python train.py --n_layer=13 --final_lr_fraction=0.0 --dataset="wikipedia_en"
MLP neurons of a small language model. Each row is named by its layer, matrix (gate and up: input weights) and neuron, and shows model dimensions 16-271. Each number is 500 + 40 x the weight over its row's rms, rounded and kept within 0 to 999. Numbers have three digits each. A neuron's up and down rows have the sign that makes its largest values positive.
Before each neuron's rows, "fires after" lists the tokens most often just before its 100 highest values on Wikipedia text that the model never trained on.

fires after: " S", " B", " Un", " s", " Abd", " D"
L3.gate233:486507527492534453590472484453505508546477537495430460532461511441473345534455466490525495482499526517480471503504542464500558482568486475513538521515482515585520560542524489457449567533578511467453510495504522526514515567496498514543496467540474484478544475511472485537466527543464549474549507527471456587515519555457564521517584515494509494538483547533549460543508551500569474493566525460438484488563523489499526431459485554489526513467463479459453480529464451515515514418474537444480519548503578502507513570570516501461526496507592501513467436414548477462556491470455455493539520524445446530568528434499492455541526426526505456608511500489472504425517476492438512482465424498584436482498494526460540490523576518537466583465484412446487498503510421472500476539499473
L3.up233:462633445485522582481512492484498558544470501571471530509433511514503452440501470534467524525536518536466520547501494536502513516456464561514480485448475498511508460546579534473462522596478463495485610503519486474530583490501457450484551497468484515468487540469529472509451505511412552435529505450492559489597501498514585538489539507484519546501531498526478458435489558533541564457555444546423493522457543492489496433478470530511462477497532453526489494477506589538485492505516468476496484562444495503426483447479539483491507532515510573447433479492476449481548524516494470531497483508418454479486576466481530451507552522543532513497534551419492526543475435536431510503466486453469531526474471502579545494461459478538485541523451474551549513479480529442523465385494523

fires after: " P", " %", " 3", " 1", " 2", " p"
L8.gate987:483519481592495576515564501514463511490489519497521486494468542515467440507567537528576473457502519525531464480503449485540535493502592500516507510470541460586494486510421490547476477522534519548490490508452549583519561512412475517504475535504490519465514465515556517483455483490495496488475581464530509505514548475528534538470410540466479575481420464491436482461429523536607447534522525456532476530437525541462563544519488428498527537541435521441496582509506488488435497500487494529519489440506552467446490444456478546463469543520541486511430541457526511493503493452432441536487538500515391622471553542463494484538497466493496520542441509497475541497519453502448433533484431477484548513412507465507510387496483485466456463510497511513468517489489468477508560489490563
L8.up987:509515502514502560598499529463514538515486494452555488467474561549468476535547556511531510501506535475497468450440486500554485484504500484461496474502447472541521547477422481569520575510524489548542524511424490470478453565459464537589507499472510515538525442594497512445479442485453502510494561450451585488426463452499500444491495455466561537484494485456464471546486433432522489443527545516480462597456488589479537520543492451557584537600518532459523545527510495509530505495437477505543552443453489484551485542479527476510472542528500495536470551465441518503565478434419579496513504547597511519467547520441474447518454509543493505438563536463468560509584489552431520512500462442466469446481525536444562439523464497454466492536465504484456568533549422523522448493477535

fires after: " A", " I", " T", " a"
L10.gate249:500569506509499496458460495519501556486552427514517475467441471514488470542557467494432453576543536477496475541498437541439470549558521469513479523484515495495447476518504449503484476538461468493517542514494519467475495431480498422501503492473475483523539503522441473517474484493491531481551486471601541438521520492480527552389505557504496562471436494500433513527498523579528482515517517621469479580493543478384439520442466449446490404489498525459452503507480455526463562550477582466520510487479605455477429501468542486460486461539522560521518486509523492599575492532536490539473547594473469564507464487441541535481473531501516465531504470531502583456506494528498553512507463381394554493499563509475538479462523504496494477505460503494513526470483583504522533492541421
L10.up249:526485524575502475476495434466520562512515497444484550508544541578565538537500500499501495534446574445532528475479485509546548597460560500558472512452474410552463552476515459513525474516551483516492518549573520529448528525512448486457505455547445516479461521555499528572445516538482488453490469529461473484480504416416418461497492432473565455524558486500469534455537490532495503492467489509545445468533511508555389471456502533531565447453460534483552558470500510489545530515478575532477511532509561494487441437457558498451546468485520429486432521491455527602542495507553448531508534501473498449473548525527464486486523489428576495457524537501445575476504557511503543439495437501513540531515503517536434411537536517496497513508485516507480536568471424593513549550476445

fires after: " in", " from", " re", " of", " 192"
L6.gate268:543435494491479433539455487504559461516549491479541487554518527576419463556553502516554482475535518494456523528473508471571524481457589514522511565493514497536548505499468521456539459462539487470514468542510485437528440511510513531489464494493573445529551437520532568448482508585472501456458478507544472519434534527473486509494500570497444480510490508458553452468533470514568547435463456539468574518487439479594428430513408533522561515454534472424565558420444493536474582493516511458535444420554485482507411471498551501494535443478458520449454451528497484400449560421471522491503477420505432534510503559552459552450461460520458462533446450522554513556464440478547458514482487552425550463500492555515541496523474509484533427526492546565508459529519520467452486495495402
L6.up268:506459560499457454487435484526498527509530517454472484509545581544518514552496452541452542434521521471489519470505445447501446514468472577540454470504457468481447488505480516472549432574485526479417578547509437523466506537568464548538583469543470464515496488523575496497461546555546462462463430530514517553482417530496561507466565537446531455522488470550451503507537478554566447514437508562555479512453534487521464538504510548487477489510458442437463533511480453460532551521533489502591476540608481530529463497555571510524463482487466455528566552478428457521443485493469471435533497502475478494468503482462458464466479545460483595573479534544490522517550429464438452507484533486431456479460522489430500498557543550515515474429518524556513490413508536531523517535483486

fires after: " Party", " Candidate", " Year", " ", " Team", " Title"
L8.gate844:463517489453528434496529567532495487534556537501484413500494476569446527483559453517466436533422491523437468486523486507535539563486448483602488535508483504512522423479516509474497472562533489489530451499437556431488595466509488513640486562484460528465478572508475538474480459550569453482501466498484479523455532536542419483513506513448542495471424474510488537474436529471541435531564428434516559569525555535416540491567517455503539460485507505530482487477582537512467563483527509469406543506566541534526476549556479473471523529480503493509498453480499443498540539465583514526552524520479424458534466461495484544511521459511532563546499463565405524503522425467563464438489489517469488522467524512548404503466528524506476579480461491442513531479442500506422564425407520
L8.up844:463499434472497503484578504499524545514550498469540502468445544566464510488525505543481518608537450524432485451483543463551503493386518450494575442587515501500533469476489536524463565516594443537493553484529490447489546471458545524547496516450506461488507474537516512436561474523472551576497461430470549516412477533553477505522483502449478503489452515553500472490437509425543405479525490487532472535479576581462585480579570421441531504473540485450484480488507480513487545479475469472457551446530471549530542544589513507465535550506481478523473494451527502504559468473494502512514459519526470456506538464494491516574488492553528459575465516509476510501573423548437476558441490454530446451465473481556496511482528509512531509449523503430487432512475500507520570426429528

fires after: " c", "-", " (", " re", " |", " Sm"
L3.gate627:510558454563511513548564493575478545569521479494583523474435530486527517500478468454504460510522517509441528542493521486534447507592547556462549494502500478544504444497472539543480547474483529477543497519478504498519475484453525497482557572542486521530565548480465503509496484534517471476511525453509466502509447570495514542587385548463448543480429419484470503403446493499529514495504445554465496469566411398474505481517487567487506477503477517552544462553529550541573545548495507550471550504478422636556512441484549498554553501493558518498487480457437511473435519469490568526536581486539458433463526428583516489497573487486503533473505525454566554468494498488506516430468464447572476546510477444485472567504540586462471511511490544509532425485452530506475501477424517
L3.up627:485574491549502504472515523505533479467493569517518507550471535541542511536537494469495557530487466553519437556470515523619543538483454496479421474520493536553439514488447539438444554556510470403436498467499443503515517613510460484549491500478455511452514470447435516509539453456469421534519546506505453517496459543546537472416534552491464485483453566483503494499481414574551569527552574547462436441526459581473383507486507559517509481541490506499430500486528512496478476437546504515517486480530541478465502546501550555537475489510434551508614496529486458483543498488509481554493451457489529499512490531523538525501556486454577532517518482546544439520534515442501483440456525444507452569563517538457507499513398452512506541513496498499488571492516475472433452505470518

fires after: "\n", " Party", " Candidate", " en", " No.", "|"
L10.gate1016:525535454463424533530579467478440472445467517449448465561566515497506437487544470524493472494575404522499427523522447593504498506501442495578514557453507495472575501510541502460514482513553461461521532501497504515434558491455487559524446523504511554529513436500454488519488462434535483486493486502459511515566490475473478525552437581489506512543490500519505571538457593464506512526510493506469527476464464490476546477523514480527568453546495516515490534481490568571489477409494550495414453452551439579443493598545456547449522509462529544571476553487504471473582529425505435585490479524552441465499455443497522502486578487512405470469476437525531524478495469502468442511507475537461532531452532570507480437512510566483544497439530473526436501488529467526466508503499560
L10.up1016:493478494410537535499524472542543522528386466498454483486497567524545502536520505451546566577487490516497508506526446536495494485499501497480575480458599571515521529435524478476562483509543507534480497508493520487570488531504598490540415548545437573517482512510506475547477490504522514509459443503506515580533510487509506527475486452431478485470526443470534519504483465485522468509583509557505520477531528460545503523417508545490477509493486511453429498537501523494482509437513492554487523501510510464465496456574454573490438510460526420539467537510459512458500503500555515490502555497519505508543447412463585480472450480467468435563514501458519572535568473489549562530461445477527453507441492544566396481530504426516488477488518479519420522526499511472539476506528477

fires after: " U", " m", "m", " M", " p"
L8.gate201:478448461498500512416466486478535503465536496511507463434459524543502501511482543524575527517510522454519456458546518435447441494548546494448533456530501500603491505460498491430487518488481527568532545491531551556544459431467496563464511494508521566539528492518475428441498509484506526418508517518518471497518494559545495558468499505519479524460499476470440505537417536470480507543494550502480491573541535535464551535429445470560509516526539501489501499509514514491480498559461474482539466476479491543424505511532451474582378538519495577527522500537482491589592505585486501494536533520521486504513531510493486514566566499498529469565446495480542606462545402489426466490615506497561512556474508502547464456558446488461458431438507498506551566521500425434468522531552516
L8.up201:422607524525445505492505479427485532518540389485546560507494534479439544485563557524482569410486479489524557478454555494487461481554398566519494568497547447492439478435479568492459497559538495527425562445464512472522503544452530510459566499481546548524507517489442481487513457535488513490433569504513472454425551503553476451485460460460522506429527523499470532506473531478525524439495489460474521498566435498525548510520490526545557506450536518513527482522473471536517446490531557454513550474496442569480497469516487479548374520453509495519479456523481431535553408488470490566430491517480479489518458462479554519443563506527484529408483538563542497438519458500430474535511580476527465577511518525485539478501444515493493537444479487485564485532465540490474501472494425

fires after: " |", " the", ":"
L6.gate184:549508488526455496588474525459498477512559612544491526608487440507488504435491464504454495522545443550466505596498576565516540483484577529437491461487530527543617433543469498530422504489529601509560475473458521518517565521427465438514493531519514489495539477531505478562444493525510525445532541467556437462498479491490489488512463531530487511500451492454512423438460498554532565482466502520500550491563476511488485438502520510518583489426571507454486532430459474512490438554494498509488522527452460558553476536494517501486431554504523486517469510509499467564472520494557483526520560451528556517547540532549531533495568512501502491483537438494524558429502462559481487513475428491481550501489472541510564456503526498544523492545507561557457526485472563497418431473505477
L6.up184:473585438516407594545581460485506488588466523516514513523530519529438567435506486511517540518488493552501548559531546484511491514458480506466556535498520485481546504468493514584538490532456467482529483566557529533529432496511428441461465621471475476436544533477443478519477472501498503505489472454510461436535528520525513523490524521537482526510492496558483466455487448465555555493539456438464466496577564473494487540527513537490536503471487558516488469493593434527529493526471545464432493506479471504511493490501514494449482444532392588554482519527578484503500513547533532466552503453487510520527512572528561501522481491512468562432626473505558492509517496503437557593487447461466487587504552518526549475477532446529461516470480493507526485388481540548457491522495523

fires after: "\n", "c", " C", " Cl", " mar", " Re"
L10.gate213:458406498559434564496508413472404496463549455510544550471482457516525457525508471540462482529519490518547403528486448534552506531490528487445456514417516498544460545534511543509503514496474494518440525498554460485440519511485523486525487470556444462581494496557502534520488504473482447532454473490512504561508465504545405547477460533538536471495450526508471449523445611511549438528608562515505545494463486443486522459466461547539499445572483529544398549529535460414482473549546543502511484513447489514479488508475563522551470504425513536498470513451530518474447532490497391490575436509462498449466533492533573512540553524537483472529471532456503561450510467494506512524527441443511468546489527521587574542517457501519466446519500383481453463502529530446544445427442441
L10.up213:462454531521533485537574481542506457478512537508461493548517462520480493531567506540500526460458413471450517497552509487432463491452503450512497439503434508470471538525506593504621502428463443494540493504490488503441531458542494523480422511478460503490571478484461446522475495469523481567520478424519509528424631536527502484499519568490535463491522454497460552436456432484544509478524536543519532573582447524495521497489462546494448497537497494472521521408592521521532525462463492500455494521563472589588514446519541529435495494482457576500580478509456480430440505488471539501483495560497492443514434515508543499514492458537540474502436474543567476488469459484527491529508467548494449526414461482493468450494503458526569504526529554514528547495508450529541521480494486

fires after: " M", " U", " (M", " born", " a", "M"
L8.gate319:513476527531494493510512495491462601463515486459499461525411509470507541541424462460550532549453539467535377471480452470564582542520515474579447563507412438540586495449441499461474525492537554554517527468487525542554496542521506518520491547467417476428497456549454484452472548503512530493522576542538497551494489526533497479493463459549582481482440494542433444496484492517501448562525539538500551547463567478456499536523467458545529543541475440519491537535525506517481485573524471515496507495466487520505523526473467542500492599488539470519473528465504520458492406549472543547494544452433427513492476504506497479532452480539511415536572454515440527502502495457517533418459563465567553534524586458512484454535462555437506463491555478486484532491536507474512561463500517
L8.up319:437548516520486418470538489504466489497579473510454523539589458579463477537436481449510536491478495488490463577488462469565572504452553447540525546527483497470521536564497553495569547494536476505477496482474531596544557508491537399483459489424540547507508552496425515528504516538476547498420550576475489521491448496514536515491509463473529562507520632463461516533473457549502502545517439528514501465460521527506380483439513476499542488512486482545517478467498509523475514523468518529550511537485558476434552532547563518565547462517545481540538500518510494555515481520539517543536523518567504441534467505426476465525530472505503514501476411569538535448500442441498463500558455549550543523538520555551535529504513581478566454494524458455503453557459553502517483523568489

fires after: " P", " dep", "p", "ep", " p", "′0"
L8.gate915:433483540450506478475470480542491517541556532530445526458514451489467565546471475490602548471441446528438379518551496474462508498595538519492450561503475564543509506498492482513495481448509491467551532548473541443535423488484522537499483496527502494450473523506574483463491526586534463394544379487523460486445428537467546491482563457450453528525504499409504557458521482518579485488518506523463472505532503562490546455456515441457564526546451557389544491500563524502465566464515521549515479471514556547505558507507489459523520539504465505445443520549507441500525533522487538570547445507456513459459512448549491527585479504437511442548443475511425536484521468479502498465488533530488541472418442556494569486501492455462453495459463551457560455498518515527476524503418568
L8.up915:541473491473541556513507502452402512556509468489531458499452459459515487519473510464492466521477534517496419518484494524513482517513451493503550565527471474506490555529479514501461554441487469470534568511493535496477517540420479500550527481462532564524491504545551478458494507515516474418505479437549451540482524549556504424559488461564500534441506575478427448525525472476462403448432510512442513496498550464551517521563483480520548592503542509493472549555536468467521459502498391515521432513419506554496494564480506487571514524510510487530555469540493562451526472485517455493417524518482521523453476475464502501566537478454556545564545557491473448501508504453531520456506499532572506498530547543588474479522427540494483509462457541505431515507522519540575482431496415

fires after: " in", " since", " from"
L6.gate333:474542445463484541521529596526469418493488475518505456528546511532546468472508548445564478521465444445501501538457504514522471455513504481486440506454468499455544536479483524437463474494530495433551476546575539497456428479643575465476551494590450470464426480454508465463442494481552459512462493490543521514548547520479519472514463584506468556547505534544508488492531488490474557418458531460477521567540492510495466471496495482571523466508519566509482561505492510489423479502528508519489425557507473498464533499422484491536544446552466425457513528537536504534465568516543493475547452455449474488459492494513512517425529472454505495528440509575482501428488469468438506535566521574486495534487579533452527581455497497514512470454486469556467516406466476503474504524373510
L6.up333:490489537535493508555517530532497463475453462427528457490475502549490446514452491457521518536469529529494552526493461464504530520534496544523547443491520446446491511543535493523567465478451444479518543552551440507469473459407475511500598507525505474531537511462482552475506592539467537490444457559504520599501458459483511517491548455578549523534520514539424503515566523515521440551484476572539530551516518483578390543538517462506523559394474474495485483487545536461497504456472507503502495504466524610461518520539601535522486483492402517503526553565512471483470484477453487471543536467458455502517546496503517542502464533544517469544440565577495506551524441565482515463485526533482412544569506505568502515530533486508501523568538502517518470461510491515428526487531497

fires after: " S", " s", " (S", " \""
L8.gate689:491500589497475474525469536521517481555481512442514463544532553539541450470518467559580480482497479515483504447544475487495518478580567468451494480495481537529523477525422467528457474488506427436449485527500601461529534476541459603502479488542543445485513558468502415482497508530482586511460478541540439622456420536531416523511459549492491499468455548570549543460497512538438482485448379476531545517535481485486488521489473475566477531457470451509462484466511509478432468453482474488482548551484523486481583570494475510573473506492510483449506558494554478445509528494467490434445533469508462442506498530534522459571491473512521539531495563460488449495472487413565485549515551470497464519556460447548479409552545591533535482462476495544472483486558511507527551530548548
L8.up689:495525512468526506453518534492483536570417477548522538561478557544551481470413478495532489492502506448522454417500438504485488467582449474508546521511456525454487481466460582501545528546508383446483493512413494457554535525490459465514451517498491493423536601507452512572475529506474455545479555530534527498473501446530548526509457479434518545452516512500487488431469497532509429584520525512444491503516473497463547530512457473550504551472541481564520484481527552557479509445555445479530500463530496515510528501509475449479438564541480599512501471471429497481500447475467420471447488523596573477567494497561513469555481488527527513463448559414525596538502422459501463509448464500416507504486566568530501413489479472516443462480446509473476559552501473518482443477530572

fires after: " b", " Ma", " Ab", " B", " Tr", " the"
L3.gate729:503516425496490420509405509518446485463510441589485482521476463433601556495464521499492528478513496487484527518459517474502595474538472474501461489445515489471490515489536527523462409454470521523497477519546514430472521447492425511529474501549434555501579431444525470460434472550561499455555466508508451474522440440476525510493542579480506515504471434465506483489460481503540448445460413512541476498505492442516519461461486489488492449513499417446521498489487495484491592474505529543555561576439505585548469537527527504494435595449477505497489519528463446471503479563484493508468461530425472523512491525497492556478455457543563502507485507557571500534516551432513471534526487468487501496490413528496563502542488495504569505550500490424471475550432586525534471507528439
L3.up729:488521501509575514438523499505494448515584495492440480490512469543508521501514480553504519502498456488551464500527484486536503491428531521523475465495503490534464452466532511547436527505523514475476492466543485497477513506515480425481493491482479560443478531494495488465422474581503600519501420509469492437413572484474518473471555518456450555448573505506515439494533523503488479460497497456476506567452457488486482560400579470426489541423524514508515495497559494492433547582459496497518496467476499504521556504470488474556557433502402450534475582454520516462514551502460535479567498459480556508513478523449560499441548449502533502507577551506499414477513503533478427506440484544534463488490505491520456559544574478540489448464533439543469456492412479494512488539474395

fires after: " R", " M", " r", " Bul", " sp", " Votes"
L8.gate301:478576521448520481524437441453487531463521509504521446504484494522590408545472480526451497507492535497555431457485593487555581531507527474534526462457456486544542461524501475498441527462482545495489501479536568463409467439481441493554433517482489486563488479461541427501470488522523515518527503486459495476452531484473478500417495582521517487486527508520484454514454522485478507560508520483472475519539473523475460456529475529486526494506498436526499565451489541429521535521585475449496479461423532473504582502460471526565481541522471548498489513462486438546504496534566433562454463489521558568488511542479479477533476537498506507570442445489454532545491541507443524496499550499540525467461509489537479495555577479469564481564543507506508488448417604557493525548520486
L8.up301:540423518527459470526490471467503503558478526508491503481482465446473536443463506474496501526484473467502558512478519463489526574546427512461588515525422592505514521537485539496478515508496475560462481536471468519452377495561393504511501535485521469393569612506521432539523522516502518472522503524504476482514420504505462513535444494525454461482520475510561499541560585564503553551509460480465468548434521499487437444488451547512572533505532571499488524492471475471513522420440474449487516490539561457498579481455503491506489520547488492609443516519493433489511446413475571471412515448449517539555483446392505522512533519547532523557497578513502512527466503523503484470558497520503449430481541487497485527472526460444481494506516517457440582568507487493419493466461565

fires after: " S", " St", " Gr", " st", " s"
L4.gate141:458511563530492577430383496528456423517541469457500470486481485426493466489500604474466526449501526530470432508536463496524459593478506547497432428548593454462595481542460503524498559502483516504508514491511450485495513478468494506521530516516471473536539517523515543502494506472452487449512487442508592548495534506573562495456467508463556517541430407503530500513463499482466436418542498464457518520461534512487499522495423502468518478450514529537471508450512499499487506494520433465497471468460500484502463500486512459487581564527566524470487470513467542504450543515460479462542499566462530442520544530407492488513496571521525494531505517468465502504533459494544485508614555468448423431381451451566516533485537504493415527498475543482451439505547520474540528475451414
L4.up141:562550482439511440496484485489460420512529498590573466493427418530493484472566558497451457467460520463504444455435458511579525568473505487532556537511514504468482414458446479486452462482440506481501472495577502520436526536593502488519569468527496475583501497505502466515499502465548510430499505499496502564479496466487514529467540537416545485473499503532462425437490481502510471499551441503513533547532506479513414490444526500509585517501514509521465470467499448549534476439458481463481543585478480484486450469468491490490438489500492471569501489474439526468486484484487484531514532492466462495501505470496508532461513553480622467556575486485565573523504567484501422526497490449540452463536544517522562511541503573533520504529496554495508454473531492455516524506507509

fires after: " p", " C", " c", " P", " m"
L8.gate761:473542540480511605457477467473535530483441539587464476543440480489511485450416571495539494484432479524530451522488451491558511524546513549446518509434538477541431533493501531543484501453538541512550577486493450566463491488503470478483524482586489531531543496497482463533458446521529529433441483536470497553515540468512487508533503465465511568491557571426486562482487429415501549471421531508463512569489492455571544496526418574550491562432466466545489529531534441480500565507546504467564506512504533563486546529521529495591486551514493512521497535482412458541573485488417523523489511504602425491432560510448508496524506518465462519535519559479520535532523484548548479446426480485477526511519456471519495451437493473463447439526533541455521449505525505452500549461456493
L8.up761:499535542503485480448458531463487479545527462506589506538502523478472518486523557503419501430497498511495464527486538447511411493509499538542461499468503468489541424469449506442525545482512568484542549517576478538414442496465452533495545513409573492566480428492565465493553476422506512517556565501533464512554472486455457519499538470436497471522592555460452452456522488462520529480474554519464549542497484500463514514449502557573541549474472487527506546492495459446515458470523540484502516495483505456406509532469432479503501508564439531570493543568506501517480471504491458492536463550555530510438529466509575477614545581488461504611482520584507518456531503487540506502458481522473464475503528496567477455505513528487556415456510504528514535495529509497490513550455484

fires after: " S", " s", " res", " abs", "S", " \"S"
L3.gate345:476464463526493413530511518594467494523534511463571470526444466503535547531465483528438579442471475533442441482503420533508491531512472512502517519412515491456493506483509514494498480589469489530572569499487537473504589546544492512532510501471493455498536451483546475512459484435478577520546481432465484518477491587463482523457446466541502477499460530509516505499542562557465520433521536498442472518545539538449504539489524576494438461487523462509531503519561559444445422481551490484475503446518485444436469540519582464550526577488529503513519480491468499484570505471482488510595546410475482499539471589525529476455554445436551529490487512511491510583524535471535474466550492523497489442493457535493492532579484481479507476492461518495493465520499506519514513482433559
L3.up345:507433545449539487459538478494471512528495554471546457501493487521501494505456522532510494525481485474517510487467484503575518485532480507496551487589478493575524487528538523504478551496463507500459608445461515451430511521488528493512576432502588476497503441497477485417483558465538530481538401507515499473452570483481485446477477514512391559476506471497453518460502522459443491501539508508443571461488514529495524589451450552567450429486566476487486552514521473510463508513487480487458466515516488427426569530525520456486499479532461457520524459543445562506557479512459568540536504425540409517542419541480461442512484539440442489528460490497515522508516485473509524479468490477544457495520554490470594501569530428538407492517497552485474423528523484481514534476552518

fires after: " in", " In", " S"
L8.gate840:491567561542451524439487498517514500483472489415446508444515493481520480529566560487553535470527471491532521450520466465538506431461479468501424512505449526478558463529434510451503488520524492499540458396478542502484443579517515474576550475561475504437487449601528508482481534477461502429408520456521552487464569485555512512506502520446499583507486487485471523453481457511515503573562547485495535448520578494404493449495490446553513471494555453462576495540539559513452542535454485446457516442576515481529495470581488523501478437517567554519501552479556486479531495444478459542459580497521488411491502511554510532570499433506467504492522458481520531507502498515574483502470540481529561478465515495487458466519503506481518468468462497423454602498485451446467430545523489
L8.up840:520501531506504404514456534518486506563572478466447492508504485451535487538530580504507528576532395549496505546465447557513505520509494505506509544532488559472468465496443476554498537574565472475562516491559506439477480505543506558480552480471550528508524471543505517434507558531505550472403457506497577516544542473483474567500434517488480471463504448506457516411483504513487524513519444559467517526505500493509421530550492547515493462543591490479541492497527505498541524499500432448529464522513481496526514574557388543562452470501524523442485530523549518502509513489470472520492502463577524392483481526520565537606493419463471474531551514547529461565454475403520525477508456563579425477557515450493578485526506496489585548498468479518452462484539504467563512496504588

fires after: " one", " A", " O", " a", " an"
L8.gate977:517459525526580557462508478540518480465506523509526488472519464560564528530482524538513483494499531577510485493431448447525503458506525511512458498493482460529445428514471538499482434517511483426553505494532501482539470540548593485510486497506471474468453554522547503517473496529438507471506482513497530520544512474442529508456454506460502555550536418493523535520486552618505516512471471466519491458519552535480575445533547441575503444462513529488487492468476586400495427607450516456455531639520512544516414481503576464443520454444466476479537415470514475555485540480454512468504601459507464493524586444505502475522515502539532468451464435471495530469425538477423468501597430462440496572484471446454468459488536574463554505518531544525529573537524496468550469542520499
L8.up977:417506514452525485493472446552537442447567434535491518542537476519446514525513520511547514526474532454441499476528531478497573455513519546467544537488544453524390488504469450447600447511509556445474460528548463510547479466557520438487490521568468494505469523518476561534517464476509463568477504542468505474518513459522582492517471514541522507510481548520503565528496490512527528537484447493587451513495535501460479437508525518524528517519506433522535489516502487487490548512463467477414444558494491503498447518498549492476509511495516508488528450584443463605489465565546515472446547565525428473439622455518525490544491476543524519509548523541442511544507486513520473488491443471478529561460458513563497562502541542490513474494540549652457527535469430523493480504509451

fires after: " the"
L6.gate908:508525501472461503569426504490516470459553477552543503515476549442517501489490569497535475573513524503444373518488479512485469507480456507569527573520455506518514493478536527539522464418522508457507471432569514513457427520460483439540450507557513563550502524543501515540496498510488574480574469497520472529517548560490565541524499489430504509439513503427508498472422515485565533538435522487485557498454532473529523446525430488548455539398496541514495534441460521472429510469529505560516528526519545550488489452477502477530572504525457514515493503521498539516466507528465446466494537455520446510416538451560467498519503574471542482555513548490466562619528516526511507429460466458417526498438516481548521442447445465491539471493480496435509447494518462617484514501410501
L6.up908:561484547526593507476502567482491430509524516583490471540430549513486435495531518493553514479536466472469457554522475431485504477493510507520530493525501480468522552544468469432580477506405594456489511471469550478523489464506504462468499492557472551546489581464519516514456436512523505429506502413554395398511516553482513456368549545466469427451481402521525492489493461460530514536502550462526492549525505449487484443522480485497445502494507456445487546492457537483552473549496523471520479555556492483451529483532491466468514453547563509420489549489541507377472463520500415475495521482449497564570468554500446479527600506538537511507489463538485456504509527540475553497515521434488503448503440492501478528586547472536536441499515467527511519536409488497463505487495433

fires after: " the", " in"
L6.gate252:462462564489497464523451451582507554459481562442471480473514473490468548554460466498549476502470516498505470531588483460521504507439475636523441459538472456549516492452485527485471516481530487504497553418498556480453490509464537540531587447537460522527532553539506435550475565507483538479512463432519518470478539506538509504565505538515429554449507481512557578544512505520563497532507436532521479483434442424532531514480476426548486457555498482494557503516499536491495510517490511473475536453508490452448529451484452506513584527506515464463518461506553569486445499543489485550551488492452485451545472499484522491462514502497456555528470446586481531459506549538461485454509520464535518513459439509453531552463482469550542549479462477432507469509431548505525491549500497
L6.up252:452461495486564482501443478427433467465475525522507524536499426470522489455513510589512649496555527520493533504584538509443413492475446490455453527486514534461492453513468493447488512503501472484469493436498553490470465517507523474489467488584521520499467492438529446549484439512538523513446512536549491500565476476445537512528473521401454502457512436520434501458426462467501402486478532476466494585552466495491454513446446522489447537509471494471502518438451550473491420480531450477524512480512472501546507500461559502458530488523440556438463522473504462457484570518592473512480505438440472454443516511482504532497487501471494446565536554538516492503503554456512493466410499525447544555540506521516495494510564495515605499436491489509489544500471451610448410492412506

fires after: "\n", "-", "inc", "c"
L7.gate85:501537515459535480469531529459494573527499449518544474454508540523509484463547533472495510476506515529521465461508537473453496503559552535450557548448534475528514496492478509437490489541473458499418432569500547533593480501486466555547537480477442460492460532539469549482425570486470559439561521505503501551515469532495573562500472519510452506420471529551458452449504543515432490539461475407554585451516512515507440522452505459498499482455537471524430538484569492473517481477565522581508444505487522547472549508519495473548475479471434565466486513555541546418445519482500460543589547505525532504540492522479569496517521537541526551517537551494459548519476448423469490481485535516531513593523508568531435462445465483592505530571443506426468479500444498432482477417446494
L7.up85:402575533467408522551504484409520493464585430399481538544488447503526474469500536574540560512544558542449539471541527485554490567503439500493518548532525486480549421506464518480539517478523434489472511460522433506540564504505430461474419506538516472552471520405484448529453514537453539503469445450482466497546505514512508491503493459461507547506464530586441540491460523441524523508460532533528504470565515449479584498521531454469504525532495479474508462528457479497518482499483490507480510536580523544537579490513510573487520461511439545535493527506515459499440467531483508568540535485494537495538510556456416500525488491525465523480584514541462548502493478513408557539495530506454526494408471495585436479546590474507496482472567505519536527415444483508446490507499486

fires after: " R", " Ro", " r", "R", " Ol", " or"
L8.gate24:530547485551566497478518484579461428557563529489553500488444483474528452515555568487453452532553522489523451469534460556511518567490536473454505465472502467439499471459515477445518516506497461503461505521495539471455456479542453539536547488589515488414539489484515416521542572555498519550462511422543511518430483528546515508526500511474512478527469474516494474539534471561467495487506455419554541492461527519404508390563507492491456420478469551514460594540520466516447527469451510575468488525482459545440483529474465444530520495526521581565509481518554487523490470536510545500554478457563518504456479591438481522521488454519465561558420551531480531501559563496500454483534561575514526477458536466570517579542481540483506508495579556559526475397522487533435529487485535
L8.up24:473520576553523533484476500475534538514514519592477480496570485427492499469463493506454449469527453515503522554552409529492535481601421494530501532602498487513496536505502482427417425509497512435495481513546474449519494468526474523489477509529537528503497521487516461526505551531491510509520494558528462535549422531563529472517425531507491436597498598533502481466465489451516546587536475495526539544516483476481493557488486546548457517528549435503451478485517440516534502508480532514598446592399498470476535471520500460480500493501535499461460494559457545486477508512489517495432536475538476463460510465524494420425462471511395477455623536476468490483449519522464485515485493505471504468513460509506530580490493511506488527473447491480542570533528522457497456469461475